python train.py --head_dim=32 --vocab_size=8192 --norm_place="pre" --init="normal" --learning_rate=0.0179 --doc_mask=false
MLP neurons of a small language model. Each row is named by its layer, matrix (gate and up: input weights) and neuron, and shows model dimensions 176-271. Each number is 128 + 24 x the weight over its row's rms, rounded and kept within 0 to 255. Numbers have three digits each. A neuron's up and down rows have the sign that makes its largest values positive.
After each neuron's rows, "fires on" lists the tokens most often at its 100 highest values on Wikipedia text that the model never trained on.

L3.gate421:122187137154086116104105166149182158125079136145150114135123140149139119117100139077171060144155135130128102097124129148169082132147119113135129096093150115149139094118052164124104181095135121130098117123127130109180158115145136072152095125096122119167129089139117142143152144117131124119
L3.up421:160122131115126085140094140148117131096089124162130109106134121125118134145159154116152129178101144148130147154143091084138099118130180150105122162107139084163116152123087098095127164081095141131147104134116122175112193117157103110150098129126144123110127140152131116111097090082142104112
fires on: "'", " won", " Won", " win", "si", " led"

L3.gate323:165099091089181168141074153112101124112090143159153141110082141127106112141150157165107124119125111098128142110125171105101136129142116141126093105170127171085153070146100092124126102110111141122090112098127090154131143120147153153096138114128141134140178093143131143091138116133159140149
L3.up323:157126113123127123112107131157107137123128121154115177139133149107089130131118126134133119129112128121144118121108134111161118147103141120114113110106152159184140130121081113128171095085108127126120133071117121152178152095111093107123143113142136170143135171130136158097143146138128110140
fires on: ",", " and", ":", "ft", " of"

L3.gate124:135115158111168101131142149163125109176128146155102123114119135156108133125131118073137188121112112164114136130117119117093092129102155091106128199141147124110117155108094141151152125133142190116129120088104119140136101141135142122132117137104123139117150114110169108100140088137112090162
L3.up124:157090136141151102146120128099173116119172152100108116113136124172177120100116120150138170120126131105130102080102133103145147158113111134164152118139121089120171130144160115132180078132114128132159136084124152155106128130131136124119149141117108165108108125144165109110082140108068167101
fires on: " |"

L3.gate654:141142073130109136097130116115094086103098153099127171144148109148127164128144098118066098116138140108124122114139164139126113137113161116108111101128162148129151169187146147126108099096105186119124133163130122116142144128119137179126147123109181075141152195072124144092165171139167096107
L3.up654:132128139121093150128131177138110093134119124127119142179172120101112163126148110093142113158133109147157122134140143110076078144126161126148131128098076148150111109141128153096115182172144134133124094120092120119135100152156163128130141096136105130105096120052110134148102137117106099123
fires on: " was", " also", " is", "ly"

L5.gate754:160135142093106116138110125151130154140121134157099164165136128126109133093160136073148163106135122140061120178123163135117108100104186132169143163108150109154133158171149125122128069113149124142081126149140107177134114141157128124168138122097118141147140162118113119143106123127121172168
L5.up754:145155120121107107126151163112117148128149163126140132141102095124140174159084136120154164131105179095090120135146107122123167154158143151151084111135159161152099127130133155131085162139130116131124121135123124149125117132147122125131157090129129142093110134094100129108095118162118175146
fires on: " where", ",", " which"

L5.gate235:191118106157115114131134166126073124150114156112152113158095094089141139167121154165143134115232091134129128143157127143124142119164085140148106076150143089137108085130115113114129139136112120103088116096141124148124123164125126155154133107150151156128124126119120156115149127120106113108
L5.up235:137110111123101132102095165125140155139118137115130103146148111113136081169108103163091133159149102142146137155118116127163113148116151113167159129175162108081107125138139123092129119118146140112097117127149139151132111126112148118160142134106124165128133098140158125124101140095141136132
fires on: ".", " album", " It", " film", " |", ","

L5.gate546:121135147109119142091140141130096175118176148123118159136141134117133103129154135092114118103111160133088093131107119124151101139107081151141143146172134177096113106122123161171133135126113158089158137120113121104131110141159112152103105139131150124152105146102125178120102116163123133138
L5.up546:133133118097123152118138133161124129132119144137146166140144092135179146142109146150128098105163197142163124111112123151090140127139117136105169149137102132120112109098083133167131153104138101108116134125087105110138135141130120115095112140123168129122125118142132098110144171149112121144
fires on: " and", ",", "n", " football"

L3.gate413:113152122116168152132089131115099138102135138121080107168149108130133145114119122124134169108122167089113150119143116123105136079117150145075130147155129114115138152127096135080037138104147172131129100154132114170160122117134115126151147100122124114125150148142092143186138148117107146165
L3.up413:095109137106132121144146130104091098117105146106144148164136117131175131159114089115110134145107146094133074175165137102145123150107156118134100140150127136165150116177119165109083126080117121143103131097118107184121139189134093145105131127118138142115141107141125166110148138121103140170
fires on: ",", " and"

L5.gate146:163127083111134100109110131155165131139143129163071122116157148151132105101145112130124115121104137166084130073100080134143152108116118077125150170090119142080126116079156143085148115148118127124102097135116138149107104137133125159133111105146149149134136148128125157132106131080119137116
L5.up146:165104094108169165132104145121126133143140156133120148151169128090166112108136128112137105084108139125093117122150126158163125139144119127130111154109096145127130112140170129102130124174200085155108168134159084168109124145147174185130098129171120123100147116138124141163154122157147159141
fires on: "-", ".", " Cre", " Fa", "fa"

L3.gate59:130136169163118114100132124116103120112116126118121142114121144132111178109109105113152161108130160148110128118101126123151136173104117113152153095175089158102166153129129147105103138162094073147076155123132121135116139094127143107151120126130105149103102154100103125079127103200134143124
L3.up59:153128113146143120104111146177145155131155150149115140102135140091095142112177089144125121140100125167130080064111136130158139133142159120135098118121106144146084136084093155140139145126134090127182130137155127078161130128107167153166128138123114115094108113124091140113107116129129108100
fires on: " was", " is", " called", "ó", "ér"

L3.gate344:134136114146108124113126132047134147129096159103137109125141126117120170113117097113164121153094122139122142127096127124143175174119073142171068182146159140133125131148157117103155096131123119113107082131114110125089143153130121119161153133121145113134133161121127169144134155129123142145
L3.up344:144130134131141122150134212147126143141143149118115107113115135149091123154096099149119093128163123115077109083092200103132142103138149122136113119139152141139149128130082101151121131150133123122108103125134171126125168128087162146129105137095103132128168093117148149149129148129152142138
fires on: " La", "La", " \"", "=", ",", "la"

L3.gate63:128147135118116135107139137115125143156127130150113145163100166154135170120097064128148131153122135134111061134137116079175144101112159123130147142170135117132125111141103138083111127086136143108153124162092119098128087138124144141117124125138121174109171113120160141163114166128125134191
L3.up63:130131147113134140122117134119065099099074098120131151115127116151146141151122138127118137147126143121129154126142126116079129122119138088089132154139135145129078118196122109113120135108086101126108105123129115133082119096151149088126158151151171098174087121067144150098125117157140095167
fires on: ","

L5.gate584:131152140129116123110082125116175127129070132133138138125143136145053080133101131130101126092133112119073133146086143136104130113155113133112175131175143141113105155140147122141158085139140114121084095123067120159141138098106141124152094139120144106117153086110155125093161104154147120127
L5.up584:101148132136140121143113154101136132114127122152127128166132146116068137169083103143100128163177133079113161145125121081113153103106168164123177150130144144137133111177146135096090134113126188108064094116163138128137168114093128084104126153143126147114156146122105139083143117140091087144
fires on: " and", ",", "ly", " more", " or"

L5.gate501:151159133088119141093132135178158145140127115119092155142127147114111160123154134148099150112112144139111160117093135165096102128119142121188132155138119093088173137126125124139092081168136126118114135099115143110127162144108086145171156123080136147095136123114124116174154123167153156143
L5.up501:112146128121095120110115091119131121109108143152127148123113131103116143090118109186109150133183108165115094129114102153146162138144098119136106145137146156114105142104153120150121125146102135092091089169101126132100119140145137142125149125144125114157164164133124113108152117130134130104
fires on: ":", ",", " of", ")", "-"

L3.gate78:087127106119155155142112173142092118118137092124156103167093139123141181150153117139114133121145135143102079110134113139149138097143116122118175153134113107136130073126107113096131153131127157115072082098119133145146143166120142132162123127123100133147152126099144100169113126129135153134
L3.up78:142150123157141111169157165111156148152163126130162144144121104104131107103140147159139135117168126145111113152129137130098069099154105151164126167108107121103103078136103140090153104138135136125117124166094144179130167139109104077117163124146048124133130090135122120106131190148112104081
fires on: " =", "=", "History"

L3.gate463:119093096171149091127127138145112112078136152126150121140156156174107121102169115103134148096119114114113136087121155163125127086120143125127130133167139114110097137162115100136154085131152103104176071149138135096100069083142142124078163148118103144116088112123159103139121146108167088106
L3.up463:137139114113138130087123150086091155113136172125167144165163128114131127113138126117150105135054155125162136122139157126134166124152153088133121133114147157126137104146160115135111136098129105159071095174131138144125128094111123164127133152155151124137136098126122131136107129142178148198
fires on: ".", "mp", " in", "gan", ")", "-"

L5.gate13:134142151116108134168093141110125136141169128111113169154140112133122137118091112144135160090127159107115113101128137151107162179101115088105145141138121118144085152138171127121080122110134094102130146127139193126115109147154155154106132101136138168152130139063095108141114111117138190142
L5.up13:125107092151108132160084114168145151096096153134102170107109119111152206125164108133112138135105119135125137139105169140094130107113100091112084124158103124155119103127086138117135148150144122118181127145123161152125094136106132117108138095105154158163143146122144132137095111129126138140
fires on: ",", " that", " what", " which"

L5.gate194:103146177139147130127069135111179144085123153135116150170107148112161112123117102153136133089105119123132144149126089071111163145116161119116129146134154119147084122129145076144147114144110123121114100159096139163161163140163113156078132137141154117130188103145150117098195144104110141158
L5.up194:094130142137142139112144131157116120091161116149122147136110115121115153152105108167170145129145167114143129093121105122165152127108094134160129107127079091129127191128163089116112075132102115109164106143147112093160117134101110189103140150129110152124167099143150121067164151140121126185
fires on: " of", "s", " its", " century", " from", " 1980s"

L5.gate495:106145073149139098182115158137145120177082138153143137135152182136136148110170120122123110151124141131107132118112138132153164104130101097162098110130129089099130146092157136095139131159139130097158105153106068101097097127145125129117130185161127111138137117155125147061163138101139103117
L5.up495:110136128113151124165122135140078103154094157062101083097151113165102121154148137088135146134162134118135129113111142140108098114120184095095171149124120066157140095109153126124116134127157145140102109114151111128111107118112116146146092150153104154128145128101102136128131127150143177154
fires on: " |", "|"

L5.gate822:144139170157105125118171140107155147106122134125103170138138160164119142138162085077099141139090146143159099112117101126083079157126167119097127143096094106162122162164133135123069094146135128085119096150106124149132128120161129097169138086126090089106102121144148125125110137139137162110
L5.up822:098149168092122099140107117117166127128131127123112148148103137104106119171179129153120137123115109121095135136155117156126132152074129109121124127139124111159147109131133139150115128091142122141115151131117141139171113131101134121150115113133141098116115121140120130119063101125148139167
fires on: ",", " and", " as", " addition", " result"

L3.gate651:161122150122145110116111126103131112129102134094091091142159148087157122126084081073140111137142091148141089097126139132138090146089127106109091124125145167125166153102144123114132112151157148087152122089096126114140094140096134148116110150098140143098137139127102132107141146134163145124
L3.up651:160126103183121153126098132172130158155149156185138094151088112084085092173090151136117132133098126108159122152098140171109139158112084114119143095159188124116138129128086128110165151118125137136100128149136133136112147123097117133124135105133140139146130142115190122171114144159114145102
fires on: " |", "year", " yards", "nt", "time"

L5.gate27:155131140150193154115105186118135141140086128149174140131102106116164144131144130132116128088183101164098165084119137128133107077137114140129129121130144126155138157105152139112099117153143144130103152095134125181096126148125123126147137096124112174131119144104105110149143139127123116107
L5.up27:118132115109135123119102108146163133116154098087109113125094138107128135140150132176108120128133073103087114093117154142121128097132101092117165103120144134146105075127141118043156124129131137095131122125080158137114124123166103119143136158099118100138117128118089118109145173168130160083
fires on: ","

L3.gate320:139159111104123125161146089146109130132130125121137127111148128147124054115131119130074150114090166103156149116102108151133122090107100159126094111142109144129105155167153134157147101133121116152130131094124135139133124148146113112136156152171124153126126138136156101142143109115129147132
L3.up320:094127107149137112095085090138125134101126139071134137126101085154136146136115135191159140147136144168079115119129116124100108126113103112126138159160167145154146108091122137127172136134117124126137119166108085116152180127151144168144170137111163075134138126139131096128112101088171124147
fires on: " sp", " self", " of", " hand", " heart", " went"

L3.gate173:136115152134142111100164120143139113104105117064139140189149117125152124146152143069120147113123144145114150151161157138134131129080142122139157114151144102114124091106119148203092159174123127099154132124145109146132159104118117090090149141120121152153116111113143125173135147135109134072
L3.up173:148139114145150149127150101134158091089092124090150156135125124112144112134130172137094148126130134121099148148140110144124088126109121184189188147171138096109069124098151154155138097156120132117106140147128113158140136119173141092135142133140133126116116148099115133160149123089134124152
fires on: " \"", "\n", "\"", " h"

L5.gate430:122159080111103096131106137162107115149120116114142128124103134095129144139104138119146120091111149114136129117121139128111108125116143103160163158125143086107130096149124106108105119120132102091082092101164181144133106085119097116126092132132155144157122133122099169113133169133131152138
L5.up430:126175096152131143138137105166098162175136110104155117128106141086160117107119085154149130108124108146065104107144086060151152111169120124154107150104120118132156104136121123151125090145159113131141136097139147140112097171178146147139132168135082112123106151131150126097111131073134114124
fires on: "="

L3.gate824:138136130098123158092106130144090127129125150129130138135171092135113179118117138156166117134141171125145134162144122110117158105179134117131121120097127140102110133120143125109124121141149124133142151111144167118116159124122105159138125180104136164108177077132088140149133152110133102122
L3.up824:155151138132112139119108160129105168118119165109153131082179139119158105135118121153125152141102139167169114108146117091153124135149154174090114130095141109102116159129143120119096080125158156135123150099114128180112124144140148113156086119122077146167096116134134089116128116087164120110
fires on: ".", " |", "A", "-"

L3.gate455:099132133096162105114088105135125120152113152117111101118204125129161124133131117159086124091118124154132139100122119118135123100103118146127159178107132126115135108150151118155116134125134188116144133154147126101151148105142111177147130093136133165130154111090169163142137093145221133106
L3.up455:153149108118123079135098134134146144109169118163105138155120139165154146098116149137135109104178129107095156118114166083092140144162125132130119143126153104116140077137084120181152133102132092122107137142102159116121151121121096121131124130121069154139137118138122155175110177168138105140
fires on: "s", "=", "ants", "ches"

L3.gate181:158195081168100137137151143119091098110144147152141073140065142101135120086098115128117121114105111156128132127128155139141158183139108137135148123137118144118145093101108107110111128186112145146109132159112136123149182111101134146136127124139157094076136133156168149124114134155104162131
L3.up181:115129171132100147114129120115119125087125098134130100155083120131135135106125169084155140138128107122161096114096110100113145140112157127153155139123116109132121119206157071106115116136113149154169136160100126142135117120123141213150108129090093084152127128112159120118131138130148123135
fires on: "ti", "(", "mer"

L3.gate754:115134145113148157141096110158118173092115108108117123147112148149145119118136117133164125140111132087098143149117095110122137087094123123107180131156164141123128147095156091138089129162133116138141139148102119148148175129122174137109133094155110119186138119160118124123127152138113151123
L3.up754:171149089127129185092137164129147107107137125106153169155147135100112104128101089115135161100102128117101096141126134125132151113142138164121143148155149137125143150109138136110112096153147121120132095159150135077135115109132155106073096158106111092167128144120085168100124075146120140134
fires on: "\"", "s", "-"

L5.gate167:101123114085160118155136135079114094166100166181103077116148126160144108143111125154183170112123132150132136115149111097130098107160105092120110146096124134074117167104135128107126074157119135120135123118104110112112062107138137158140075148115104143115115147138147148132114110140175094151
L5.up167:133144136112118098174119139147159141139123137126123121107111134105154106150094106090127138142100166111111139146139093144100158106139096155109142170087144094105124114132112114110166139134131143146142156079140158133091066130094124133127104130161131171140152157099166087110150147139109157131
fires on: " |", " out"

L3.gate228:126127122139145138114057091122124179164144113124179128174140122141105058100135150111110095182157114122128118155117130153145130134146131189136127119132175104100157106089128102147128124127097137152120113119106107120157174143090124149134135110126129147139174108140110140110158123128170107139
L3.up228:104113145108143089076122146131122150150122171103126164157113153131145177117107109146125161129127156141158110135143108078164151119130126130135135108088099080119154156092136126110123144116079119135096123133115141124165149167170107164131122146159131139126135176108169096103110106135166118119
fires on: "'"

L5.gate615:122141144118116140137175148117150174140125154136136106133104135141100133138114068194112138133096171122165148131111165117113119097175126127094119143089158105147150186133111089150161150131104135111163135131144143133101115140171129145166108085137121088131103123091143133115136125094146153155
L5.up615:137110091090089133148133107096163147163132112145120125119155133119097121133114130166140194158111122078133141123098127149110096148135128116153099132105107148128151166158167115142157105116130104147153138116142128130164087104125113180083114152132163093137106121100148130111115099134126117135
fires on: "-"

L3.gate579:132123119149115105114137137169159107089135121123110124100115128136088130118140146135121156155163095103119141094092148122155123135067100135130113101131131089164150098143133096101098097112149128158154116113134126140152120149082149149108159153152093134110149153136176140142101093126131073152
L3.up579:109120159153132129126115104137108129092113135109148096141117138118120122094125097172118106124104122169130136109122118139078137088124151111162134123153128096155136123167126123125136132156141092131156145057150143105120116167126108127101131134123129174115127124098099122124094133103123182125
fires on: ",", " of", " at", " in", " to", " during"

L3.gate69:146177123115106112144140121112150079119108121089129125117140117137133151101140109125109106160141130087139129127137121108122096137134154135124099114095121120117136161185149113106101147114084101087147125167160127116107102121169085114122123170126128085133174119119145102123111147141137139150
L3.up69:126103171097108137146111137142077165117149164159138144159115134111112196132125092113127150104108146107126115134183140113103116158115166131111136099110153149123163108120114109135129137106192145122097100111133117137129130127141141133144133123067105115136141119112093206123101130151106159149
fires on: ",", "-", "=", " and"

L3.gate774:128111137148095137147114129133103150096123170125144149097152144151131127137105157131107130138097136127146157125134143129107090139159137138121149149165087140141163103114159157081107136113156126151112151140122120155122122172150126124128147139117128125145138067139133118115194132120146128158
L3.up774:116154173130069133114139128130100136128114124173134123126134141143116100090085149132088162127096133138107079141130155114147106141177170130133137090135129112115120092151134117103129095122129115152115138126107159163115127158150141111141129113120149120123119117147128110172128155160165166150
fires on: ":", "ern", " United", " Southern", " West", "N"

L5.gate707:135152149159125127115096154119146130135095117125158184163161101141111097178106105118150166091136130133125126132136151097100085110140148130134140134081119088150126119144166105087102119148111114122128103100123160177106100138144111161136088164164150065127085126167088150124129119103106125141
L5.up707:121152129143108109136110160124125123103136119112134135143096085126194123173141157154120113118155121096111156095145116123129148084136124107118119143159127171138111110141095072104112109123144138118126149126141142143157085100132146124153150091148131104159090100139082165107147135165105153120
fires on: ",", " early", " and", "-"

L5.gate295:115149129126068121154123137136146116116155165084134144085141107155115149159124150151137158124133140126109158186141127118108103135154103109183175132159077146151082128126151056108110098151112135163127155140113150151098148119109168086123145123122134138104204158140063142150168123144137133157
L5.up295:145109127127150148159099126185134160165138154162135147120116097131154122109128147130140151118112124114080136089122136125146104117096145108134093129123099124132112126140086115078130120143127071126146170140110154142108142120097146109146120151132186093144144126151081129094142129128087141131
fires on: ",", "vi", " was", "pec", "s"

L5.gate609:143143126113110127143137146136149104186110142132114163128156135068080136120127122132129100123111137097175101147122126149106117138155081157134121136116138121096138112072105134151148118103140139120130110124115070144117159129152134155093145108117174106104129143153158109122138164114118109109
L5.up609:119106123124122137142097152178107121132077136113148174145092159123159145153088108142163133131162098131166131126121113160136099109092158125117089102125129156154155127178127173167106135075145135160121155128132141154113144125118130096154135127129131157122121091102157136105126140135147147113
fires on: ":", ",", " in", ")"

L3.gate665:115146146138126127138100126143095176127143114141163105117114152126104145106128081146124149101110091142100111164152122160122118115101084126066095078138130096115161130133150107115069184158150142135063133156146155171122131136174124157086164137134205075085122149135126128152137101124154128123
L3.up665:112147089085144123141107120118156118171107110125106161106084115104110167100123111154126138148128143135156099127105133100106082127138074139110113144119110180133137141127105161124115137126117092174126134197147136115117136150127146147161153180135124127107156153128090145087109155107104125144
fires on: " there", " There", "There", " following"

L3.gate727:131132103081147110137167153165082199121143152084143136091157106167159161123113118114085144121138123113124105121145173168127177142172152159103152120110150144138162157138123102152112158116105112141123112110112092145128114126109138151086138157127132128167127178118150154143130163184081100130
L3.up727:166116091143109098099135109123102117104102138147139130174117132151170146126120142128127140107120119132091142115166164120107132101158166133095141115146130141139138185138130090091152118069140146164151097090103095163117124151137134111101117129128092143130120153084108193097117121119151085113
fires on: " |", " of", ",", "st", "gl"

L3.gate610:109083123085103165152130154090138128105120112126107128118127120115131152130123125153155131112133142126133096118134140146113132100125141173147139139120117130101172164124137148098079140117132104068111182154149142158100128102119126121143106126144130119138076163108087121151121111142106122129
L3.up610:129156134110173139124099125158132089149092087123131108141169121135118116121140136143124112124147091147124131154153114156108122093103142113105145157108144132166157132111130143121078146100141107113125194147144156119129142147085161159170134109159131157115136128149151117104087101103090132132
fires on: " no", " of", " the", " No", " any"

L3.gate519:136113153143115127118156182101133117141105120119113122132132148121126162119172103147148135136127159107182109111109111154107134107105125141123145125152094090088106110116116165151113139139125128193135114090138085162134107153124139109078127144157110093145085144130146110160148114143099118080
L3.up519:127178114124123135111128113153160176181133119093145107167138175147105159087165136145080125128132138152085151098120112157123114073121122125198176091128142151111085159120081143128140110143154154154148120115161114099112088113112149083114119169113124135093078122117152121167091162073141094135
fires on: " in", " at", " to", " on"

L3.gate577:146173120138161069132112110150195143137068127149127145149133143099129144133135155165127118089071161114108135135082123153102114167130130141129108117161097101131094123086109144133128137148124099072134148117104128112140170114122142096150146135145159141121121150150145152114125146135118097151
L3.up577:101144090128114091130074128148129140137126169100156119161139145122147125164121138159109129161107156085137140081138104130115080144087136150151145133146090135134158121092105117098130137154120081098132096105112104117139128122119115121137121150139111127169101126168148163086162145112094103126
fires on: "ly", "y", " is", "ally", "t"

L3.gate377:106106143128159147129099175182160167091134108090145151155107106100167125152130089160102149106128123119115095134083143123142139115137088122130128105127185152106107120092134115151154187166145083114089146136118158134128181083112114131112123148161097094136148123139122128056149088169126143109
L3.up377:126125124132147106124094171153060154142156121136110134145116162114092138146121100119167099117091123093116120163129147124162127135129122158139133114079129134149144109119119112122162129179127125105120122087101142124139145087111140134090140139140100152133089098155121155159136164133168135089
fires on: " and", " or", "ce", "y", "-", ")"

L5.gate448:105152126103124124161102124162180153144102117194152140139106132101114131104115128162169120124119116136087144132098133136156098112086180109107096128115124167095134135108149100134104109096127121125100141129126109148161110158118068142157111101098169132139178128127135108132108179134154109149
L5.up448:081169095150113148090115147123133136153096142118103139110094112133130163143161122111131164132145137129162121172148144128111137149132105096160124161129133116087135135106121133125121149124131110131193096146108135133093099110089092171088150130090134132086106140150129163115129133155139106122
fires on: ",", " \"", " that"

L3.gate155:128077104119142102122148166121156127112114124148148126136129098086174169129116110133153146096136175148151132131148154141127119103092105113125130103150118109142135128145131179114115131131134158138148136101136140118116169125090120165104101129152096126090152106085130148145129157173125107128
L3.up155:129134144094134100153203136161150095139147134144105143116130124122142141114136169144124152158130152115139120157090151183093174128080121122149130077127103153139100116157132134112120134147095100132150082138091134155134152165126140118122133155145134158129085127106132119171176140152134130126
fires on: ",", " November", " October", " May", "r", "eb"

L5.gate650:114126103123091135154115137130163124125136144133102107115142180152149087118113145095122123115096131156141128125136116159100142113099116107112106164109144148161123146180141154130154108146178121153130142143144119149118120109148114078119117111094141114085150153147111134148137115132106141105
L5.up650:065138108084082178091097111145162125119100174118128101112114115139124130085128120148128168073118106164129124129104121126143136145123137115117101132090148122116117127178093124143104145134160110121169175137163109107138112093088088107124108115108129172140152141154178144102111158116113134091
fires on: ",", "\n", ";", " States"

L5.gate340:125085135112144124113208166112137083090127109117106141116101109120129190122120153117116129137123141139148131132186138097148113131160106123145114125098109153132079148116148141105112165114171107109151079124193190133133109146111125123095141097134080128142104105120080121153131150095151131132
L5.up340:137116140116186149164161148096144100086154148104130141102107145114163131125102142096110134105105158139053099103179116126170133147102106113149141154148152132158119121145157158141128125151112143117120133163150139162129143152139126151137115103121111131119076153083126158134144161174163138134
fires on: "\\", "iti", "-", "h", " Pre"

L3.gate307:162144157118134103105170117159103122105114142108203153118074104143155180131155139114135154093126071147142081096113127119128129098126122132122168144146149103140099178127138146125116178108114114111067136146125164116116151134130100133106158141130138107188135162095131130154104105139143150098
L3.up307:162126130119131113119139115121053150132157164126159134146158099108098192158128123122148158112147123116123105163138135143125113139120130113115097143099131117147140116164125105140139132145095124159181136113059112107110064163113123125141098106149161118110118159151141105149079155146145118117
fires on: " of", ",", " del"

L3.gate598:133128104128122100156138138120121144106129131143100134119138140131077116097101093083096169129142118150099096114132108123140125109116120079148129140139091099137123140132083098076145148119149132095154127142103148146122120134128145181151052115131166167159126113128091129111120131146130149157
L3.up598:121182108122121154162152121154077140182146098107130119109119146114114177169104143127117105166154160120173124133105132134102109118098090125129134100124096124117153139124093116152146120113115101138148113142102125129122148101112099143149170124106160103166158142139119140154118153144143140133
fires on: ",", "nt"

L5.gate38:119158142143109115126122156114144145133107141098101137126090176119096120122099150096111133139154176151161096166131095123084140147138148106180112154099128119142064116092123111118127126085144098120124120127138127108100119121127158138144183113135132139122121145115134120126165133128134137126
L5.up38:147139108162131097112124164122146132171137130116145132125149105119108117118144108126113170120093171099099105141132127088083054142160095131146153121170149117158143088102114082119152103106142147124124138125148154161103163135100138101132110123127152117098139101140126153164131128132134120127
fires on: ",", ":"

L5.gate246:115086125113121120129129141152140157130166120104132147144079156124155138136141132138086126123101168153126123128113101168123101089114147150114126135106139111140142130132137143160167130122137106119154120118126123100129116161179108160141109111091098112157121093114126121110173127145137085112
L5.up246:115112169121093153158137117113107137106121104123143110109128152093125144151134128169160144142140106133159096150117149123122113119158126092140114131129140120128130143134144074128114163075113111100145104099175122119189106147174146140201128139131153082149097177153108148064084152111128111095
fires on: "-", " inter", " ro"

L5.gate83:108162118176122119130101159164138108111138122120127086143139136099166103150094097143148112152110143136136135140131119121161116185100126153118164140173086139127149134135160113105109113116105110120155075087137092141117138134062139113123102134138190144123111102126121130125158168125130130178
L5.up83:107115126148133094155118115068156130155130124126134098132140170144161133118105107158156143125173151160117150079106122112126101121124141122165138123110133115116114110134104122101153093120165123116144100116138142122109139104141137113117135128098150083133121115153188110148137179144083156159
fires on: "="

L3.gate333:117126121122140119118106116112093158138139149152175118161106157132127112165130106090109104103128122111139163165124191143125179125091126131100125093142130125104137144085142116120115095151124177119111139130153150147114149093125147116115146139134126116070114119142100144117134109177123102086
L3.up333:116133196146107150102133147074130119151135175126125108105136150169114102133128158084160111172130111145131109094124141149163087161113110147108176173141102098125164160213146111090129127101093169095132088136134119169098134153143126132084118137088148160138128140162148141139135108136147105117
fires on: "\n\n", "ti", "^", "rib", "eno", "pha"

L3.gate18:070130126109117093119122109164131129125104125137144162133127090086157112105101121149146104111095122152163180115118125132131147141144137118085106124137122116121119074131103116111118097102153127123171093120114153121112176087108118158160129137123158154147161123131168176158077127088084111092
L3.up18:143137148187131142130168141104135117125151107100109128127145147129114116104167084118169114077161120166081124112096122109159117121161141137114152118135115178120089137110126155131115103110106093167115165132143131111125113124183113139154140145128092156163133138108171201112174113093124116067
fires on: " comp", "c", "omp", "oph", "ass", " Comp"

L3.gate561:132093141121085152110145106126113093146103098163130127089115127095188104154101132107191106144137153155150139116120170157139118165127157116115142126126160130124099094145118108126138169131164127151152103115133110111103173131112138164115141139149118112125144138105158130142147147095115145109
L3.up561:141137153154098135208120152158142109188137111155139133109095084089114136157105114151106091160099131093110128132138114153099111130156163097141132077176142125176125107115087138149124125130180118118128134116115143153154120110144148120136148105116141153106159091118118083200148139122156079127
fires on: ",", " 20", " 21", "-"

L3.gate24:136151142113164157110124125116064181126099119097134118119123110141119111143069065101060159115132111148131134128144119122087106157084129140089154144133140112119104101137134126113130164110115118114107112104122130157148136097103109182155144118107169134146109151122088137091137162184089127108
L3.up24:151110084153112137123110153130130174143110112129142086120103149098109119101123106088133117096140092182133100084098120118139145114173137096132124138158111163142137113133149115141121112189120123124091160148101100058085133126138080106124120098131085115166101147091156094132092136107117111133
fires on: " is", " |", " was", " and", " as", " with"